{
  "num_hidden_layers": 9,
  "hidden_size": 160,
  "num_attention_heads": 2,
  "num_key_value_heads": 2,
  "head_dim": 64,
  "intermediate_size": 640,
  "vocab_size": 8192,
  "hidden_act": "swiglu",
  "norm": "rmsnorm",
  "norm_place": "pre",
  "norm_eps": 1e-05,
  "positions": "rope",
  "rope_theta": 3390.0,
  "rope_fraction": 1.0,
  "qk_norm": false,
  "attn_scale": 0.125,
  "bias": "none",
  "tie_word_embeddings": false,
  "parallel_block": false,
  "extras": ["capped logits"],
  "init": "normal",
  "init_std_qkv": 0.0281,
  "init_std_o": 0.0314,
  "init_std_up": 0.0281,
  "init_std_down": 0.0,
  "optimizer": "adam_variant",
  "learning_rate": 0.00172,
  "lr_mult_up": 1.02,
  "beta1": 0.9,
  "lr_head": 0.00697,
  "max_grad_norm": 0.5,
  "warmup_steps": 298,
  "schedule": "wsd",
  "decay_fraction": 1.0,
  "decay_shape": "linear",
  "final_lr_fraction": 0.0,
  "batch_tokens": 16384,
  "max_seq_len": 512,
  "doc_mask": true,
  "train_tokens": 147900000,
  "max_steps": 9028,
  "dataset": "wikipedia_en"
}
MLP neurons of a small language model. Each row is named by its layer, matrix (gate and up: input weights; down: output weights) and neuron, and shows model dimensions 80-143. Each number is 200 + 20 x the weight over its row's rms, rounded and kept within 0 to 999. A neuron's up and down rows have the sign that makes its largest values positive.
After each neuron's rows, "fires on" lists the tokens most often at its 100 highest values on Wikipedia text that the model never trained on.

L6.gate383,234,203,192,184,165,216,200,211,179,240,224,240,190,201,161,211,179,204,197,204,199,210,190,155,211,200,190,200,216,204,204,198,211,222,189,220,209,195,201,190,183,191,225,201,215,204,228,184,226,181,211,223,223,180,224,179,191,193,207,172,222,199,221,213
L6.up383,202,202,227,170,197,201,200,226,210,180,200,194,183,186,197,211,239,193,169,203,177,190,178,189,208,220,225,196,201,195,228,166,210,182,190,172,203,177,217,168,194,183,188,200,163,181,192,227,193,195,221,237,188,204,205,210,195,167,206,182,215,213,200,196
L6.down383,229,194,208,213,213,191,228,190,192,212,185,190,171,226,183,148,233,222,184,202,209,233,210,232,200,225,197,188,211,167,187,198,197,173,180,208,181,198,218,208,181,199,217,207,179,205,183,180,183,201,179,218,175,194,177,194,203,207,202,209,238,206,227,196
fires on: "s", " of", "en", "b", "un", "n"

L6.gate76,239,200,164,217,185,196,178,197,250,186,206,185,212,195,181,185,185,178,214,219,192,235,198,218,158,181,217,181,189,182,166,203,179,208,190,193,200,195,158,190,167,208,183,191,208,189,200,220,198,186,192,241,199,185,168,172,242,232,200,197,206,205,221,184
L6.up76,198,169,171,205,210,195,185,205,192,221,185,205,222,205,188,205,159,203,246,170,213,212,207,183,228,166,194,197,192,179,153,170,201,224,150,186,234,200,225,232,204,193,205,195,201,228,194,198,190,176,192,188,202,226,219,191,232,243,197,190,244,190,226,226
L6.down76,203,222,187,169,171,197,181,186,174,184,190,191,215,222,189,205,219,144,192,216,238,203,198,182,213,223,192,209,202,191,205,193,177,194,188,206,198,239,191,185,207,207,187,223,213,210,232,154,224,207,196,207,200,210,223,203,175,194,202,233,174,179,200,197
fires on: " and", "\n", " |", "-", "/"

L6.gate620,213,203,202,190,209,197,172,234,180,186,210,248,212,170,198,207,190,187,187,209,209,226,223,192,135,194,233,193,212,184,205,180,179,199,170,239,238,222,151,192,205,176,151,219,210,218,205,216,223,195,218,211,210,190,193,185,221,203,220,191,193,225,220,203
L6.up620,193,181,195,149,190,223,208,201,194,209,240,201,190,192,203,201,183,200,208,211,203,188,205,221,174,169,212,254,201,180,190,163,178,188,167,233,207,208,219,189,207,212,207,183,202,188,180,224,200,186,176,168,194,185,192,205,213,221,182,181,211,157,217,178
L6.down620,195,194,215,206,179,186,184,228,201,199,181,151,185,222,181,228,191,205,183,204,187,215,194,180,214,195,219,214,186,207,163,177,218,166,240,208,186,188,213,201,202,201,173,225,207,192,213,197,181,187,226,196,194,207,193,238,179,213,209,214,192,228,208,217
fires on: "y", ",", " |", " and", ";"

L4.gate328,204,189,221,204,226,241,209,157,214,188,262,182,175,206,178,223,219,193,205,231,210,205,216,240,175,204,181,221,178,178,195,218,205,206,218,229,198,186,184,159,211,170,179,203,197,203,211,219,195,187,226,218,178,166,184,214,173,216,205,204,174,194,214,188
L4.up328,180,183,205,249,184,215,173,212,177,228,226,209,234,194,207,173,218,197,200,200,218,198,179,196,193,177,181,216,176,237,185,222,217,190,197,216,216,198,212,178,226,219,247,210,215,248,227,178,199,177,206,206,169,206,197,203,210,196,178,197,203,202,224,185
L4.down328,213,201,184,190,240,203,234,196,195,206,204,181,189,212,201,210,212,166,215,228,245,211,212,202,211,192,131,220,183,225,182,208,208,186,175,220,200,153,203,186,226,222,201,173,150,221,209,209,178,186,195,200,185,169,184,192,162,181,186,170,203,187,229,225
fires on: " ", "0", "1", " the"

L6.gate567,200,183,176,218,176,224,192,238,230,199,172,181,218,201,201,240,198,172,170,181,196,201,246,156,202,220,209,201,230,173,204,190,168,218,169,211,207,245,188,178,200,173,201,193,216,208,200,207,202,195,237,206,211,216,218,183,163,193,199,199,176,199,201,199
L6.up567,189,212,202,180,210,231,210,215,202,193,224,248,195,223,211,205,176,176,206,186,228,255,234,199,206,182,202,202,198,182,244,173,178,167,168,212,205,188,213,162,232,207,223,211,209,237,185,193,194,234,202,222,219,214,182,213,192,218,225,192,216,199,202,207
L6.down567,168,196,187,228,229,189,195,158,256,202,202,201,222,215,214,213,182,207,197,205,227,178,176,184,178,180,213,197,215,150,236,183,185,196,147,218,188,199,198,216,188,180,177,181,179,198,201,187,209,215,190,179,176,209,201,217,168,194,218,188,229,164,206,170
fires on: "s", "---|---|---|---|", "or", "al", "-", " difficult"

L6.gate371,211,173,208,231,201,219,177,226,204,226,215,174,184,203,202,192,185,186,206,228,215,195,227,243,176,199,221,181,176,228,186,198,149,251,213,198,202,202,178,209,205,199,192,209,175,207,203,204,204,159,224,234,232,196,180,156,149,167,214,184,190,212,181,194
L6.up371,187,192,192,156,209,204,160,210,217,181,208,162,194,213,222,191,195,164,251,171,233,186,208,177,187,193,211,192,217,177,207,183,158,208,202,237,193,200,183,194,201,219,215,201,236,225,199,150,189,202,204,219,186,192,202,199,207,221,218,227,198,212,222,210
L6.down371,137,227,213,159,191,198,213,195,191,172,178,221,206,222,229,189,207,178,207,201,184,229,232,190,180,216,136,211,195,184,185,212,180,238,228,227,177,211,169,213,196,236,227,210,217,261,222,185,194,198,221,186,187,219,219,173,189,169,194,169,215,230,220,208
fires on: "0", "9", "1"

L6.gate77,178,201,219,174,200,204,205,216,246,197,252,206,168,183,193,204,216,164,231,192,224,215,222,196,214,202,215,203,219,202,239,209,203,181,176,236,206,167,191,181,198,164,201,201,238,192,237,181,178,202,185,180,209,194,204,193,205,163,183,199,219,204,192,220
L6.up77,241,196,184,184,187,190,202,209,241,205,245,231,185,200,153,215,199,215,200,203,201,172,195,221,181,178,187,202,237,228,239,211,184,172,199,186,227,188,184,209,179,202,155,243,207,226,215,179,208,197,189,199,155,218,202,198,166,224,171,205,206,197,226,197
L6.down77,198,203,219,207,194,222,194,222,212,240,213,170,220,221,211,219,222,171,213,211,202,200,213,206,199,214,184,179,187,178,216,211,192,201,198,174,184,201,200,148,215,185,201,188,217,225,197,197,222,185,185,190,206,202,215,185,220,192,205,191,176,188,194,200
fires on: "-", "g", "oc", "c", "r", "et"

L6.gate430,198,172,182,195,200,222,191,182,247,179,209,184,214,199,203,195,216,209,202,185,202,189,204,227,188,235,213,196,209,209,218,177,198,188,210,198,181,193,144,188,206,172,194,199,197,188,198,208,198,160,200,186,241,198,212,190,225,146,197,197,195,215,195,193
L6.up430,218,192,180,216,166,208,197,196,184,223,204,218,212,229,160,228,221,207,197,218,199,187,173,185,213,194,205,189,222,220,208,216,200,210,156,219,218,213,212,183,193,169,218,203,239,208,204,172,206,196,197,215,201,162,239,197,210,222,181,215,179,219,194,180
L6.down430,172,231,194,168,185,192,202,184,172,195,231,201,206,178,206,192,224,177,186,206,215,200,247,216,193,203,184,182,197,223,162,174,182,241,177,196,212,183,220,191,218,183,221,208,209,237,208,189,190,172,184,211,186,220,210,174,169,182,193,196,199,217,223,196
fires on: "1", "g"

L4.gate45,239,227,168,194,202,214,177,195,212,243,176,232,214,176,208,160,214,166,231,195,216,216,193,189,197,248,202,233,202,215,197,165,194,180,201,216,195,194,197,221,192,223,211,219,208,238,244,217,213,190,160,200,222,213,194,192,201,222,200,187,219,194,218,189
L4.up45,190,244,214,152,207,172,207,182,184,213,194,189,198,194,193,220,202,188,211,228,186,242,223,193,201,221,198,212,215,191,223,210,202,191,162,162,224,158,213,222,214,185,241,203,226,215,226,215,154,216,206,176,218,176,216,196,181,177,200,174,191,218,191,240
L4.down45,153,165,189,208,191,175,203,204,196,212,205,228,191,210,185,185,202,208,204,211,168,238,226,178,187,187,214,209,243,216,187,195,223,216,173,198,181,233,226,198,215,205,191,207,182,199,205,216,199,215,188,139,225,238,224,256,223,205,229,238,196,208,210,208
fires on: "9", "8", "0", "7"

L6.gate412,181,235,214,232,187,186,176,171,224,181,191,186,203,215,172,220,178,169,173,197,196,192,222,157,177,223,189,197,223,240,185,202,210,201,181,184,220,225,215,208,195,168,214,201,177,201,202,232,207,173,210,216,228,220,192,173,166,178,170,162,195,224,200,211
L6.up412,169,175,195,198,165,194,204,216,171,216,178,214,205,225,200,234,199,211,186,172,188,188,205,174,170,170,186,202,186,191,185,221,185,211,178,196,193,206,220,195,249,204,184,210,208,198,184,221,190,188,251,224,230,262,232,190,211,183,206,196,175,202,196,206
L6.down412,177,200,215,245,232,249,176,205,200,193,215,185,203,214,199,181,208,238,182,180,192,195,203,200,192,191,219,187,179,195,160,212,193,186,201,205,173,187,235,210,215,199,200,184,194,178,208,213,204,196,211,201,179,207,220,230,226,181,223,188,192,166,172,203
fires on: "or", "s", "re", "se", "al"

L6.gate462,199,186,181,215,205,199,207,192,188,194,209,201,178,202,216,209,173,202,205,235,195,204,195,250,170,212,209,172,233,194,224,180,190,185,214,226,197,199,209,192,203,189,189,229,158,221,252,231,217,170,201,207,185,208,211,175,240,175,224,213,172,211,210,185
L6.up462,187,214,200,212,178,216,182,185,212,177,224,211,184,223,199,204,209,218,188,244,162,190,195,212,198,211,198,139,177,213,189,183,208,204,175,210,227,172,185,200,210,181,209,215,219,173,208,206,216,196,197,192,179,184,156,195,188,196,209,214,166,231,165,212
L6.down462,158,214,201,184,180,199,237,171,203,181,183,210,208,236,178,201,184,211,156,224,203,201,189,203,189,199,173,221,145,206,182,196,177,223,171,208,225,202,206,232,184,198,212,195,226,148,194,213,210,221,238,211,230,183,179,190,191,211,188,200,196,174,213,207
fires on: "v", "h", "g", "m", "z", "og"

L4.gate25,206,187,191,193,192,204,209,188,224,199,212,162,191,213,225,214,189,209,192,210,225,216,221,211,191,220,203,211,185,187,223,212,185,220,200,239,170,213,193,166,196,208,205,204,229,244,217,197,211,214,175,223,213,198,201,196,200,201,189,168,218,205,173,164
L4.up25,244,238,215,229,189,208,164,206,195,171,185,182,188,210,198,221,192,196,186,180,208,194,201,211,186,230,211,201,219,216,219,206,198,186,201,167,199,158,176,196,184,174,194,233,196,144,243,213,178,196,182,173,191,190,197,200,190,204,205,201,174,200,184,176
L4.down25,219,180,202,232,183,192,194,228,195,158,195,230,207,209,206,169,216,209,155,193,185,174,189,178,185,192,138,169,183,159,205,211,212,213,198,200,189,227,218,217,172,191,195,190,184,211,249,217,203,220,203,197,237,216,207,214,198,225,184,186,206,190,173,221
fires on: " on", "′", " On", "6", "7"

L6.gate132,192,173,206,239,219,235,160,226,204,191,206,204,186,183,196,216,174,207,194,165,184,237,224,171,191,172,208,195,185,216,181,167,168,157,236,213,201,204,178,216,223,205,192,204,207,212,205,213,209,167,193,206,183,189,234,197,200,251,190,226,156,217,206,216
L6.up132,159,176,194,182,236,212,182,230,202,207,205,203,224,191,191,190,190,206,208,187,236,243,212,191,214,203,191,202,222,181,222,181,162,191,232,204,191,187,202,163,232,182,207,231,221,209,187,190,210,231,165,181,187,203,206,203,225,210,198,207,212,195,213,213
L6.down132,215,191,238,216,211,183,173,188,185,179,187,177,200,210,157,202,198,196,150,185,227,207,213,219,208,184,213,180,187,193,203,185,201,207,183,190,192,189,206,212,179,205,171,187,198,203,206,213,189,170,226,194,202,182,222,262,166,192,176,188,202,199,182,228
fires on: " and", "al", "\n", ",", "n"

L4.gate69,186,202,194,237,185,212,218,226,177,212,191,193,203,225,220,203,217,179,217,210,217,201,197,229,191,214,204,221,213,194,203,229,224,190,227,171,183,202,179,178,227,210,178,227,201,247,195,174,199,199,171,201,212,170,204,216,168,215,207,159,214,205,195,211
L4.up69,225,194,219,200,226,180,187,201,194,199,176,186,175,215,179,204,184,207,183,209,205,212,217,199,196,211,194,202,231,201,193,232,207,204,187,180,185,200,200,195,192,187,196,189,225,204,198,209,184,207,172,222,193,179,197,195,132,222,184,191,200,180,158,191
L4.down69,219,187,185,202,178,206,187,244,175,190,202,168,185,188,188,178,200,170,180,215,196,203,213,201,196,204,197,189,194,202,194,180,217,251,211,204,179,199,201,213,205,184,222,209,187,203,195,220,190,226,188,169,199,216,209,293,212,171,212,197,197,185,197,202
fires on: "7", "6", "5", "8", "4", "designated"

L4.gate203,203,203,195,209,205,213,190,200,192,198,216,189,220,213,177,198,158,181,201,169,219,224,233,209,198,187,201,200,190,173,219,197,195,204,188,208,233,190,196,191,201,174,193,202,204,240,200,227,205,193,217,198,210,187,204,194,192,185,213,154,205,235,209,209
L4.up203,186,173,222,204,204,175,198,193,190,186,222,170,199,186,198,178,173,198,174,181,190,192,252,219,211,187,202,218,184,184,216,205,167,193,186,207,187,185,234,195,170,207,199,160,217,209,188,209,209,204,238,202,187,179,181,198,202,187,244,191,211,207,208,180
L4.down203,197,195,206,209,209,195,205,211,202,214,225,178,193,201,203,195,190,184,181,182,192,214,257,205,205,197,123,197,165,191,208,200,195,185,207,193,189,191,219,209,194,196,188,163,201,216,189,180,201,207,218,205,184,188,189,257,216,220,237,219,198,217,185,191
fires on: ".", " |", "\n", ")", ","